{
  "norm_place": "out",
  "norm_eps": 1e-06,
  "z_loss": 1e-05
}
MLP neurons of a small language model. Each row is named by its layer, matrix (gate and up: input weights) and neuron, and shows model dimensions 32-127. Each number is 50 + 10 x the weight over its row's rms, rounded and kept within 0 to 99. A neuron's up and down rows have the sign that makes its largest values positive.
Before each neuron's rows, "fires in" lists the words (lower case) most often at its 100 highest values on Wikipedia text that the model never trained on. A number after a token or word is its count.

fires in: "july" 17, "september" 11, "august" 10, "january" 10, "october" 9
L12.gate792:47 38 56 40 57 67 59 65 43 68 50 47 35 39 48 54 43 39 48 50 69 63 44 41 53 47 49 55 38 46 42 45 36 60 47 47 52 56 55 26 40 35 51 38 40 40 51 75 61 46 61 57 47 57 46 73 60 54 49 50 53 40 57 47 48 49 52 52 66 53 52 39 54 47 27 64 49 28 59 58 50 43 38 54 68 33 32 49 45 49 68 40 49 46 47 33
L12.up792:41 68 46 53 51 48 47 64 60 49 55 64 58 41 64 60 64 57 41 62 40 69 44 47 52 46 41 65 57 39 29 67 30 49 53 44 54 48 42 45 52 39 34 32 46 59 40 68 47 50 57 56 43 51 48 61 43 59 53 35 48 28 52 57 52 42 58 36 39 53 50 38 57 40 51 43 50 64 37 54 54 43 43 36 48 50 47 43 59 47 37 52 55 58 42 64

fires in: "festival" 17, "british" 16, "february" 15, "critics" 5, "writing" 4
L7.gate516:58 24 35 61 56 45 44 56 48 40 44 29 47 43 51 42 50 31 48 49 58 72 47 31 53 37 46 44 30 59 43 62 38 61 49 48 49 54 53 37 51 65 63 53 39 35 56 46 60 40 50 48 55 38 48 62 43 38 62 43 39 39 48 49 57 74 51 58 56 46 57 57 51 51 68 68 64 42 57 61 56 50 53 36 44 52 64 42 66 33 60 48 50 59 49 32
L7.up516:56 58 38 38 62 59 46 48 25 41 39 54 41 54 55 41 52 34 56 39 52 42 58 66 60 41 52 52 54 69 50 24 60 56 50 61 41 27 62 49 54 46 51 48 52 53 51 43 46 59 66 59 55 57 43 48 60 55 31 43 73 48 38 56 51 45 50 48 57 53 63 56 46 59 57 47 57 57 48 45 51 39 50 42 46 58 57 51 47 41 43 56 61 42 59 50

fires in: "use" 13, "included" 12, "used" 10, "include" 7, "fans" 6, "including" 5
L11.gate276:51 33 40 36 39 50 54 47 41 38 40 39 52 38 42 65 58 50 39 43 71 62 36 55 57 58 58 61 55 42 50 58 57 55 68 43 43 33 52 61 72 36 55 48 42 63 39 57 56 48 42 61 55 36 53 52 52 64 73 41 42 41 43 54 49 50 53 45 52 43 57 38 55 54 52 55 31 57 60 53 56 41 55 42 25 61 46 57 60 50 53 56 46 62 47 46
L11.up276:40 32 44 44 47 47 38 65 45 43 34 60 34 40 52 52 43 57 58 59 65 63 52 56 48 49 70 59 51 70 55 53 69 32 52 46 25 42 49 31 43 47 38 43 60 46 53 57 61 51 54 51 53 62 70 45 50 34 45 62 67 46 41 70 46 34 55 37 45 31 54 54 62 52 58 46 47 49 67 53 72 29 34 45 67 22 51 58 50 54 49 67 59 53 47 55

fires in: "the" 73
L12.gate516:52 54 57 50 65 58 56 54 55 50 59 55 49 21 40 35 47 40 57 49 44 60 53 47 59 39 65 48 54 44 44 52 49 32 36 46 42 54 61 57 26 72 46 53 36 44 30 65 49 52 52 46 52 35 55 63 48 42 57 54 35 64 34 58 42 44 42 63 39 43 40 43 45 59 41 46 46 47 73 50 59 59 52 47 59 43 54 45 61 39 58 53 54 41 56 56
L12.up516:61 41 42 52 51 65 58 59 33 44 49 64 74 66 54 58 49 48 53 67 47 53 46 38 47 51 59 59 39 35 55 43 51 47 39 45 44 43 43 59 47 55 39 44 57 39 56 48 38 59 52 52 57 34 53 44 61 66 63 50 51 65 51 45 52 70 58 64 63 44 60 39 34 46 53 31 59 57 57 63 42 55 54 63 64 41 39 35 42 58 60 41 48 61 68 55

fires in: "july" 17, "june" 16, "january" 13, "february" 11, "december" 9, "september" 9
L7.gate238:36 37 63 52 50 43 49 44 65 37 56 41 59 50 52 61 57 54 33 56 29 53 57 52 64 47 43 56 56 49 63 74 47 43 72 52 44 72 56 31 43 48 51 35 43 42 53 48 56 47 46 70 48 45 29 54 63 53 52 64 40 40 43 57 58 52 45 56 42 50 40 61 62 44 64 46 47 46 57 66 59 51 50 58 50 52 28 55 51 54 55 39 45 31 48 42
L7.up238:34 49 36 40 56 46 53 64 67 58 54 49 54 70 39 60 59 44 67 57 58 43 56 48 31 27 53 49 54 55 63 50 51 47 32 36 40 65 52 54 34 55 54 40 53 51 32 52 64 41 51 68 51 33 54 48 60 58 59 49 51 41 65 63 53 57 39 41 57 67 76 42 60 63 34 58 60 53 51 55 59 68 33 40 42 48 37 51 65 68 37 54 52 41 52 46

fires in: "british" 16, "independent" 14, "department" 8, "writing" 6, "writer" 6, "independence" 5
L3.gate266:54 43 52 43 54 38 30 28 55 62 53 42 47 51 33 54 52 33 39 45 53 54 51 45 51 50 43 37 48 60 45 53 56 47 65 56 59 36 60 48 49 56 53 53 43 50 46 47 47 44 58 30 46 57 55 42 45 44 71 49 57 41 52 37 48 42 51 43 41 52 57 55 58 64 58 64 53 38 42 48 59 46 56 29 36 67 54 44 52 55 42 57 64 46 40 53
L3.up266:83 52 50 46 71 66 45 34 43 49 48 32 37 45 68 53 57 38 38 42 54 72 48 59 41 75 53 53 54 54 67 29 58 55 35 52 47 47 49 63 46 57 68 57 55 46 43 46 58 48 69 46 45 38 39 56 61 50 51 43 57 42 40 40 57 45 48 59 21 53 53 53 51 40 57 43 32 61 61 55 50 58 69 32 50 39 51 39 57 44 59 60 53 39 52 56

fires in: "with" 19, "has" 19, "had" 7, "have" 5, "made" 5, "leave" 5
L8.gate312:56 56 50 53 50 41 39 56 44 37 48 51 44 73 57 31 49 48 48 59 64 25 56 45 56 39 68 39 34 47 33 58 39 48 47 45 49 41 53 47 33 37 64 34 43 49 49 57 52 60 62 44 44 47 65 50 35 43 55 46 44 59 26 27 58 54 63 42 45 29 67 42 48 44 57 47 52 46 36 35 61 61 47 42 52 44 63 49 55 62 44 48 43 56 54 46
L8.up312:51 58 52 45 23 51 61 48 46 52 52 48 37 56 43 45 47 38 59 47 58 61 46 58 47 55 37 61 32 56 51 31 63 38 37 50 54 62 59 57 47 41 65 66 62 35 59 42 50 42 49 44 64 58 55 52 57 67 60 38 67 42 58 66 47 68 68 46 54 44 57 61 63 49 64 54 51 49 49 43 70 62 36 39 42 45 37 47 66 44 43 44 64 51 60 51

fires in: "new" 21, "the" 18, "book" 16, "democratic" 16, "books" 7, "newly" 4
L2.gate651:60 48 47 57 65 48 60 36 54 59 30 39 62 63 49 44 39 53 36 65 45 60 46 79 52 47 41 55 55 49 57 50 55 57 39 49 62 60 45 52 44 54 60 40 36 49 59 33 47 55 58 50 38 53 39 62 41 44 59 44 37 60 51 28 54 50 35 50 56 47 35 49 52 46 68 68 39 50 50 65 64 55 54 47 44 53 52 49 64 52 53 63 32 40 44 28
L2.up651:57 55 45 57 51 60 46 52 68 53 55 29 44 55 43 52 40 54 38 58 51 48 41 55 36 57 36 56 55 50 44 54 55 52 70 48 56 28 63 35 53 46 57 65 59 53 66 39 46 61 45 38 47 69 58 42 53 61 49 50 41 48 54 60 34 63 51 72 42 53 43 54 32 56 43 52 62 57 52 58 44 50 27 41 47 54 50 50 51 42 44 60 35 53 61 38

fires in: "an" 44, "county" 10, "any" 9, "analysis" 5, "another" 4
L8.gate780:63 75 60 46 44 42 52 38 44 76 49 42 49 47 36 69 48 45 74 58 42 54 44 44 58 46 50 46 38 49 57 33 50 41 54 53 63 46 39 29 41 44 43 46 58 45 70 34 47 40 57 61 46 50 38 49 13 17 40 43 48 52 48 48 40 55 48 59 40 48 53 58 56 25 42 45 61 53 44 36 46 50 59 33 54 52 52 48 52 50 53 58 50 52 62 52
L8.up780:53 40 54 42 52 66 49 50 39 60 59 48 45 62 54 51 65 50 62 42 62 51 45 32 47 55 65 56 46 39 41 49 50 61 44 62 54 47 31 50 62 72 59 27 51 70 61 40 49 42 46 58 59 38 55 48 70 39 42 60 20 46 64 27 51 49 59 45 62 52 69 58 56 54 62 49 52 62 63 31 42 55 42 43 62 49 53 49 31 56 49 56 64 66 42 53

fires in: "with" 54, "year" 6, "wikijournal" 4, "movie" 4
L6.gate767:52 34 66 54 31 67 57 55 50 47 43 64 43 62 51 37 58 57 51 56 58 48 54 48 44 44 49 46 62 48 43 53 55 62 54 56 71 54 51 51 57 52 72 38 62 59 52 48 58 62 48 40 32 45 45 48 49 43 69 45 54 65 41 53 52 50 58 49 58 48 37 47 66 60 51 58 52 60 65 21 55 46 81 42 35 35 52 46 44 45 39 47 56 55 51 44
L6.up767:58 62 53 43 64 45 56 35 53 50 40 45 39 45 69 44 60 58 28 56 65 56 55 43 30 58 50 46 30 56 40 56 63 43 56 49 30 32 42 50 35 57 48 44 35 43 39 53 61 57 55 35 42 52 48 63 64 47 51 65 66 46 54 28 60 51 52 62 49 52 61 37 50 50 52 47 52 63 47 40 50 48 51 44 25 60 48 57 60 41 44 47 59 39 53 39

fires in: "was" 36, "as" 16, "is" 8, "a" 7
L9.gate326:50 51 41 54 46 54 62 33 42 55 54 38 51 41 60 54 48 39 47 47 59 68 39 74 45 55 68 61 42 38 35 68 53 58 50 52 45 46 55 54 54 71 55 32 63 58 69 58 71 58 57 40 45 51 43 47 50 43 49 51 56 55 54 63 66 51 49 42 68 62 29 59 56 62 46 54 43 49 42 37 44 22 53 38 52 57 40 61 50 40 48 23 47 57 59 39
L9.up326:63 42 40 50 46 46 64 56 61 44 23 42 45 42 51 59 44 50 50 65 44 52 43 47 41 56 43 56 61 39 80 39 43 59 53 42 62 48 28 51 66 40 60 49 76 55 61 56 46 53 38 58 58 40 47 61 77 27 47 61 51 54 63 47 65 47 55 47 31 33 67 66 44 56 55 54 54 60 64 56 53 44 42 53 52 45 39 65 31 52 53 55 41 46 56 58

fires in: "an" 25, "it" 18, "is" 13, "him" 12, "himself" 4, "are" 4
L11.gate617:46 45 38 45 41 42 51 44 32 55 37 65 44 50 43 33 40 55 57 32 44 46 47 64 57 38 39 61 47 35 40 54 52 41 67 43 63 43 44 45 39 43 59 51 67 59 51 55 44 56 62 51 60 56 41 20 37 71 45 61 52 47 53 52 61 47 35 49 52 44 52 52 45 46 69 57 50 47 56 42 49 60 32 41 53 43 40 42 54 46 65 52 60 41 45 61
L11.up617:52 52 57 53 55 56 61 50 63 56 65 38 41 52 53 53 53 38 38 46 62 44 41 50 56 40 56 47 59 36 64 26 46 47 48 43 61 48 32 41 56 54 51 56 45 74 30 50 65 44 42 58 70 46 45 49 42 47 52 34 52 47 58 45 45 43 51 50 47 32 58 37 43 32 65 40 43 34 44 46 33 66 43 38 42 61 64 57 36 38 39 51 56 50 44 52

fires in: "a" 41, "to" 13, "population" 6, "after" 4
L8.gate672:55 64 56 68 58 55 42 68 59 50 75 65 53 39 57 31 62 39 60 65 49 73 59 58 53 49 51 48 66 55 51 46 49 57 53 40 56 50 52 47 53 46 71 38 40 53 50 36 54 55 52 51 45 51 53 48 27 40 63 43 49 44 45 57 46 33 48 49 58 48 57 55 50 51 43 47 47 62 50 43 59 44 69 36 55 65 40 43 55 36 59 58 56 51 31 40
L8.up672:38 47 46 51 35 51 50 43 39 47 67 54 46 46 39 39 41 48 36 50 54 54 58 60 32 68 40 49 55 42 41 36 40 56 50 46 65 47 41 47 58 63 46 51 54 49 61 73 54 48 71 32 49 64 50 42 52 36 52 56 66 44 55 53 49 66 61 50 43 69 57 42 60 40 42 44 71 56 45 50 51 43 48 50 39 26 52 77 38 34 52 47 52 53 54 59

fires in: "including" 24, "modern" 11, "minister" 10, "included" 9, "include" 6
L2.gate803:65 53 45 43 49 39 57 45 47 55 45 72 55 54 47 68 48 42 52 34 51 56 49 26 69 46 62 65 43 58 53 46 65 41 60 50 54 42 56 43 76 50 68 57 46 52 52 49 42 62 49 51 71 49 58 41 43 51 56 59 66 36 42 53 56 58 45 44 62 57 65 66 41 40 40 60 59 37 53 44 57 33 49 53 66 53 46 41 49 46 65 30 62 44 39 53
L2.up803:45 48 45 33 36 33 49 50 39 44 46 48 53 56 42 40 69 57 55 37 60 51 47 51 31 58 55 47 81 55 48 43 53 53 55 46 31 52 61 40 64 49 55 33 61 47 45 60 53 51 70 51 46 60 39 58 63 49 63 52 37 54 50 48 53 55 52 41 47 50 41 42 52 47 41 32 77 53 67 70 58 51 50 48 41 32 57 57 50 58 45 50 47 47 45 66

fires in: "president" 33, "prior" 9, "prize" 7, "presley" 4, "trip" 4
L5.gate333:54 46 36 41 61 51 50 51 54 46 62 69 51 62 42 57 56 62 53 46 44 43 54 56 65 63 61 42 65 52 50 68 53 36 51 58 48 47 68 52 51 55 45 55 36 55 38 62 39 37 48 52 38 49 41 48 59 72 48 48 29 55 49 56 67 44 16 42 54 50 51 32 52 64 48 65 56 52 64 51 43 51 41 64 55 49 41 42 41 62 54 53 48 58 58 38
L5.up333:50 54 63 60 67 56 35 47 52 44 48 29 59 51 47 55 62 47 43 51 58 47 43 71 56 42 46 47 55 41 57 66 52 45 59 54 67 45 46 41 57 38 62 58 56 36 34 54 51 73 43 51 51 41 53 62 35 54 58 56 63 30 48 31 57 51 52 52 60 58 65 33 58 48 52 42 41 69 51 66 62 47 49 49 43 50 80 66 50 53 51 49 50 45 52 55

fires in: "program" 14, "group" 13, "programs" 9, "background" 9, "programming" 6, "groups" 4
L2.gate473:51 52 39 66 46 60 41 40 43 81 56 23 27 55 67 68 50 54 54 48 26 50 54 52 51 58 35 47 64 37 55 41 59 44 38 57 45 58 72 50 53 59 46 61 40 56 50 57 34 45 63 71 44 37 53 39 42 41 54 53 57 58 57 57 41 55 43 46 61 44 49 50 45 45 60 38 46 41 40 52 52 39 64 66 55 31 43 37 44 54 44 37 47 37 66 48
L2.up473:46 50 74 51 57 51 31 36 38 62 53 47 71 55 39 57 48 47 52 44 34 48 50 53 58 73 46 66 54 48 49 39 61 65 69 57 44 42 64 43 53 62 47 34 43 62 48 57 27 65 51 52 53 47 52 53 45 53 55 56 37 54 47 56 49 36 59 55 44 58 61 40 50 42 41 63 56 46 48 49 60 46 36 68 35 50 50 58 56 54 29 43 48 44 75 43

fires in: "the" 64, "and" 13, "an" 6
L11.gate326:42 59 53 53 38 40 55 49 51 62 65 52 44 43 57 52 33 44 44 45 48 53 51 62 70 33 52 50 67 41 51 48 39 53 34 66 51 48 40 67 51 71 73 48 38 49 53 30 53 50 65 60 54 52 45 39 49 51 35 38 22 52 65 41 51 49 37 44 43 61 49 69 39 35 62 62 21 48 56 48 54 38 44 40 48 67 48 46 53 57 65 51 39 52 53 50
L11.up326:68 55 46 47 53 55 46 61 31 62 40 61 72 59 39 48 55 50 43 51 41 63 55 36 59 24 55 53 59 35 69 32 44 41 42 47 60 51 47 57 62 50 31 54 39 62 44 38 47 53 43 49 41 56 49 46 63 57 58 45 40 64 43 47 51 46 54 38 53 32 66 57 50 60 51 52 72 61 42 50 36 67 52 60 69 35 49 38 35 63 54 42 65 46 66 35

fires in: "had" 47, "has" 18, "having" 11, "he" 9, "have" 5
L8.gate289:37 51 61 45 60 39 53 64 41 51 40 42 52 56 33 49 47 32 37 44 55 47 41 44 54 46 53 50 40 61 37 49 40 57 54 47 55 45 31 59 24 46 49 50 55 51 48 61 37 35 38 39 48 55 57 57 38 58 54 75 55 51 35 56 36 49 47 35 52 44 48 45 38 60 51 67 35 48 52 56 36 54 47 46 63 57 52 46 50 34 34 45 60 57 36 60
L8.up289:33 54 65 57 37 49 44 45 49 69 66 36 43 62 14 49 61 61 38 62 49 50 43 42 46 55 41 61 42 50 54 54 57 48 38 45 53 57 48 42 45 59 40 52 47 38 53 26 82 57 61 42 53 53 49 72 52 60 50 32 41 54 62 64 46 53 36 45 35 44 65 53 56 54 53 45 56 53 53 55 60 50 66 34 44 57 42 48 43 44 43 58 52 70 64 67

fires in: "after" 27, "year" 7, "during" 7, "before" 6, "in" 6, "july" 4
L8.gate238:36 47 63 53 51 49 55 41 46 30 79 57 41 44 62 59 52 42 58 61 32 48 57 45 48 43 60 51 45 53 53 54 32 44 62 50 52 42 47 47 42 60 50 45 51 61 52 52 72 54 54 52 51 40 42 46 68 72 39 51 47 50 50 59 62 43 47 40 47 42 64 49 57 50 42 39 56 53 36 59 60 46 41 71 37 61 72 53 63 38 57 51 48 46 51 59
L8.up238:45 43 52 47 54 49 43 46 55 58 56 47 55 62 68 69 45 63 41 61 46 58 44 31 57 29 62 52 47 67 64 47 35 42 51 49 49 41 37 51 52 28 40 42 35 46 52 56 56 66 47 52 66 46 36 50 44 36 53 47 51 39 44 49 43 56 53 42 57 44 61 68 65 48 49 62 52 57 40 52 44 57 68 56 43 43 30 44 63 54 57 50 51 51 43 57

fires in: "in" 76, "of" 11, "during" 4
L11.gate480:58 39 80 58 38 46 54 71 44 45 57 49 62 49 54 44 47 47 57 59 39 36 46 40 49 31 70 46 52 42 41 43 41 38 58 53 61 33 56 46 48 51 50 43 45 50 46 51 45 43 62 33 51 48 52 71 43 72 54 38 42 47 56 42 52 52 48 62 40 39 51 48 62 45 54 54 62 63 43 55 44 54 42 59 54 62 44 55 54 71 36 63 51 42 47 50
L11.up480:46 50 45 61 60 59 62 57 71 44 42 50 55 58 56 59 42 39 62 60 36 51 46 40 57 40 43 49 42 57 53 54 60 52 53 47 44 57 59 48 31 47 47 28 34 54 62 51 41 36 42 44 55 43 60 63 58 45 56 58 42 45 42 44 44 46 45 45 60 54 59 50 63 53 59 23 49 56 37 42 58 49 47 55 53 45 47 41 52 65 70 51 35 39 46 59

fires in: "have" 45, "had" 30, "has" 25
L3.gate127:50 70 51 68 50 53 61 55 64 62 59 66 45 50 47 44 41 49 39 59 49 38 40 42 47 38 76 67 42 36 43 52 53 46 59 47 46 47 57 58 41 43 43 69 52 39 53 49 57 56 45 52 57 55 62 58 64 40 51 48 61 62 37 52 51 55 50 37 45 46 53 44 39 61 44 54 46 50 53 49 54 39 54 43 54 49 38 46 45 33 57 37 51 52 41 52
L3.up127:47 47 49 53 42 46 45 47 43 43 45 45 51 44 43 36 47 55 49 59 51 64 45 51 45 52 61 36 64 44 78 62 40 37 46 49 42 53 62 52 52 65 46 50 60 45 53 58 46 44 73 50 34 61 45 42 51 37 50 54 52 73 63 66 53 68 37 47 52 40 51 50 45 43 60 57 51 57 44 45 59 48 54 51 36 57 50 53 42 48 41 38 41 48 50 71

fires in: "of" 33, "for" 25, "at" 10
L8.gate251:61 27 61 38 62 54 58 64 55 44 55 48 69 26 57 41 67 39 54 60 46 60 44 38 57 43 60 57 60 46 40 47 54 43 46 65 50 51 54 44 41 53 49 62 62 62 66 50 44 70 41 59 44 45 39 54 42 36 58 51 47 47 56 49 54 43 46 55 57 34 63 49 52 58 54 54 49 46 43 48 33 39 32 55 54 55 36 62 61 54 40 48 42 31 22 50
L8.up251:38 50 51 50 58 37 42 49 42 47 36 54 40 48 63 39 39 59 48 39 35 57 51 58 47 53 39 36 40 52 47 44 45 34 65 56 29 50 55 43 37 33 33 47 54 53 64 35 45 47 45 41 65 58 51 73 50 48 47 55 45 52 31 42 65 41 53 38 48 76 40 51 55 47 63 37 50 51 64 56 46 62 51 70 49 39 43 58 60 50 42 78 52 58 57 50

fires in: "his" 33, "the" 27, "this" 10, "no" 8, "their" 4, "s" 4
L5.gate356:60 52 54 45 42 63 50 60 49 69 62 60 64 53 71 66 37 45 54 57 43 37 56 56 44 45 48 60 41 44 36 69 61 68 51 38 67 36 37 75 41 45 48 50 60 54 44 51 49 49 32 50 43 47 39 38 44 45 42 42 30 39 48 36 65 37 56 43 58 49 48 47 47 44 49 67 50 42 61 57 49 60 58 33 47 64 37 54 49 56 64 41 57 45 47 54
L5.up356:76 49 41 52 40 66 65 52 42 46 62 50 56 49 49 49 55 40 64 43 43 50 36 49 52 50 33 63 58 57 46 38 48 59 41 44 46 52 48 51 53 64 43 50 52 35 44 69 59 51 56 35 27 51 48 49 57 56 42 63 45 37 39 72 62 32 58 62 68 41 58 42 54 43 57 30 70 65 39 38 37 67 61 42 55 52 59 44 56 54 44 60 50 41 35 49

fires in: "new" 41, "may" 16, "january" 8, "april" 8, "march" 6
L2.gate805:48 40 39 55 60 77 44 32 76 54 56 38 65 51 57 31 45 61 33 44 44 42 58 62 40 38 40 35 53 58 41 61 52 59 47 49 58 67 53 41 51 56 54 40 49 60 25 66 36 33 66 65 30 49 40 65 56 58 60 46 39 61 43 50 57 57 57 52 40 63 46 51 53 48 64 46 61 52 56 55 47 45 56 53 69 51 52 37 65 53 55 45 36 68 49 40
L2.up805:53 48 47 27 63 31 47 48 49 53 64 47 58 58 33 60 48 39 39 46 38 64 36 39 54 42 45 50 55 62 60 69 54 30 50 46 56 52 49 53 52 61 44 67 57 62 52 35 45 46 71 40 58 48 66 44 47 63 58 43 28 41 38 38 55 51 43 61 52 51 45 44 31 46 59 56 48 64 46 67 55 60 56 52 60 45 51 60 51 52 60 58 31 37 29 43

fires in: "the" 85, "there" 4
L12.gate101:50 43 40 60 63 48 42 67 33 58 53 42 61 48 33 51 47 50 43 59 51 50 45 45 29 53 56 59 46 56 59 56 47 38 31 43 52 47 31 45 47 43 51 74 49 51 38 39 52 49 55 57 41 19 40 53 57 61 55 72 37 58 58 54 60 50 27 59 60 40 37 49 26 30 45 43 47 55 45 42 47 51 41 44 54 47 56 52 59 32 56 38 37 49 29 48
L12.up101:38 69 53 55 68 60 42 52 59 41 67 52 51 50 53 51 51 60 51 81 43 43 45 65 62 43 39 62 52 49 38 42 68 62 44 46 52 56 53 31 50 57 46 48 63 67 60 44 53 58 52 45 58 47 54 49 46 67 19 46 44 56 47 58 56 58 50 34 55 41 50 64 39 44 47 50 51 47 57 61 53 66 45 60 45 54 73 50 65 37 55 53 59 64 44 44

fires in: "group" 16, "program" 14, "programs" 9, "programming" 6, "graduated" 5, "groups" 5
L3.gate621:26 34 49 39 39 53 37 38 62 45 50 48 67 49 52 42 37 53 43 58 49 53 68 68 45 40 19 62 69 44 50 45 53 27 40 48 47 47 33 47 50 39 48 53 36 40 54 51 44 59 60 53 28 36 61 45 45 52 57 44 44 56 65 58 10 51 37 40 54 57 49 38 51 44 55 37 49 54 49 34 55 54 51 49 44 48 59 48 57 44 60 44 30 53 62 56
L3.up621:46 55 44 51 55 49 47 38 56 65 51 48 19 67 35 48 38 57 54 42 38 50 72 51 61 77 42 51 75 46 54 64 60 55 47 49 48 40 51 49 66 50 61 38 68 40 48 62 43 44 37 59 53 63 43 45 51 54 33 58 27 58 49 47 59 42 48 71 43 53 47 53 69 62 52 47 50 54 49 60 66 43 53 86 52 39 50 34 44 59 56 67 66 39 53 54

fires in: "to" 25, "became" 12, "a" 8, "was" 7
L11.gate490:43 52 35 48 40 56 56 51 43 59 59 53 53 39 52 41 44 53 56 59 45 61 65 56 53 63 52 51 51 54 43 53 60 52 58 50 60 57 44 37 57 52 71 34 50 58 57 53 49 41 55 30 57 47 41 47 25 41 50 62 32 52 53 38 49 46 46 37 54 41 26 53 57 64 41 67 38 67 39 64 43 33 50 55 40 47 43 57 42 46 41 46 46 57 38 46
L11.up490:43 44 52 68 35 43 55 38 60 37 50 70 50 48 63 70 51 56 53 45 44 34 50 52 55 44 50 55 50 30 50 47 37 68 60 52 46 48 43 32 70 60 46 42 56 61 42 52 59 48 54 46 49 65 55 41 45 53 50 51 64 60 58 50 54 30 62 35 46 56 47 60 43 52 38 59 66 49 49 47 47 55 19 40 41 58 58 40 62 46 37 52 59 67 58 54

fires in: "is" 36, "was" 25, "known" 12, "are" 8
L9.gate412:44 54 33 40 60 50 50 47 47 61 47 52 55 43 34 49 57 59 51 49 36 44 82 57 46 63 34 61 66 61 46 60 48 51 54 35 67 42 42 44 52 47 58 43 57 56 60 48 34 56 43 34 56 56 48 52 49 58 44 52 37 59 49 36 53 39 51 42 24 40 48 52 60 39 52 62 62 31 58 38 43 43 37 41 45 56 59 49 55 26 45 43 36 49 56 62
L9.up412:58 67 59 38 48 62 64 25 51 56 53 53 27 45 44 50 27 77 55 46 62 47 61 39 65 51 49 47 35 63 49 41 50 51 47 38 29 38 54 43 50 51 35 48 64 39 39 55 44 28 67 58 58 59 41 54 51 53 67 55 58 42 42 26 63 52 56 45 55 48 38 51 43 33 58 53 30 52 28 46 56 50 46 47 50 44 46 63 45 49 45 35 51 44 49 57

fires in: "in" 54, "according" 6, "order" 5
L8.gate239:45 35 67 40 61 66 53 54 47 43 56 48 66 38 62 69 73 38 50 49 65 53 54 39 66 34 47 31 45 56 50 41 53 47 45 41 43 35 51 41 41 51 43 53 51 50 69 43 46 51 64 54 53 58 54 61 54 55 63 52 57 59 56 43 39 55 52 60 52 59 60 41 38 48 48 60 53 36 49 62 41 57 56 49 49 52 39 52 52 44 35 40 47 47 31 63
L8.up239:54 43 39 53 59 46 52 54 43 38 42 49 66 63 29 47 48 52 67 53 54 45 48 52 46 50 68 53 44 60 40 45 40 57 48 48 45 48 42 57 33 32 54 32 37 43 40 60 42 43 53 43 25 50 48 53 50 42 37 58 56 42 49 36 56 53 46 48 45 60 46 33 67 42 51 42 63 61 38 49 32 42 56 50 58 45 40 41 47 57 50 44 39 68 47 37

fires in: "released" 35, "release" 9, "october" 9, "may" 4, "in" 4
L5.gate450:48 32 55 40 47 67 60 62 54 38 61 49 52 54 45 44 74 56 38 59 41 63 52 46 53 44 52 36 62 54 65 27 51 45 52 43 64 44 42 49 52 58 64 49 35 31 32 49 61 49 60 62 49 58 59 52 42 51 41 49 41 41 53 37 43 52 62 34 36 61 58 34 51 52 52 51 53 55 47 53 46 52 57 49 65 62 35 47 47 58 44 48 53 54 55 49
L5.up450:61 47 45 52 58 53 43 58 56 51 51 39 53 35 51 68 47 31 40 56 39 49 67 39 50 45 61 33 35 58 32 47 58 56 40 32 69 65 47 54 35 64 45 39 46 58 63 55 39 53 47 38 40 52 48 55 45 44 51 30 31 62 49 54 57 53 53 41 43 30 45 44 50 49 41 39 55 50 46 51 38 60 53 65 53 56 49 40 45 50 59 53 48 64 39 62

fires in: "may" 17, "march" 14, "january" 10, "august" 7, "december" 6, "france" 6
L2.gate441:43 35 55 60 74 56 43 49 57 56 46 39 48 50 35 44 70 60 63 53 45 43 52 56 72 50 50 53 52 70 36 48 62 42 43 31 55 58 31 51 51 47 44 54 55 51 55 35 69 40 65 63 64 33 48 62 60 68 57 53 60 47 52 49 54 65 66 51 40 69 61 52 50 44 14 62 49 58 63 69 49 63 55 49 42 45 60 57 50 60 58 52 55 36 44 36
L2.up441:46 55 44 50 46 55 51 52 55 66 54 43 46 52 51 72 53 32 44 56 46 54 61 42 38 45 46 61 56 56 43 38 49 45 39 56 36 54 46 42 60 41 48 49 57 64 62 65 44 58 52 58 60 49 40 66 37 62 65 46 64 50 61 52 34 37 52 47 52 53 49 24 58 50 40 49 67 52 40 53 54 62 66 36 57 36 59 48 55 53 38 41 50 31 42 42

fires in: "court" 18, "left" 9, "air" 8, "records" 8, "route" 7
L3.gate269:43 71 38 58 34 47 45 51 52 54 62 37 57 54 59 54 59 50 28 58 38 35 57 49 50 34 59 54 59 51 59 46 61 56 45 57 39 32 28 38 49 40 43 49 62 47 34 67 56 39 61 42 46 50 62 53 55 52 34 34 54 47 69 40 55 60 53 39 67 48 62 47 48 57 54 64 47 50 80 45 51 49 47 61 45 54 27 45 38 51 48 42 58 61 36 25
L3.up269:59 61 51 44 57 43 56 60 50 51 37 45 56 46 28 55 55 48 49 52 41 38 53 42 51 43 46 54 50 51 77 48 57 35 55 61 47 51 46 72 52 68 43 53 39 34 39 49 56 53 50 56 56 42 66 61 48 30 36 62 52 51 47 51 48 53 57 52 64 52 49 42 63 53 56 44 43 38 72 35 41 56 62 37 55 49 37 52 37 43 51 55 38 57 28 40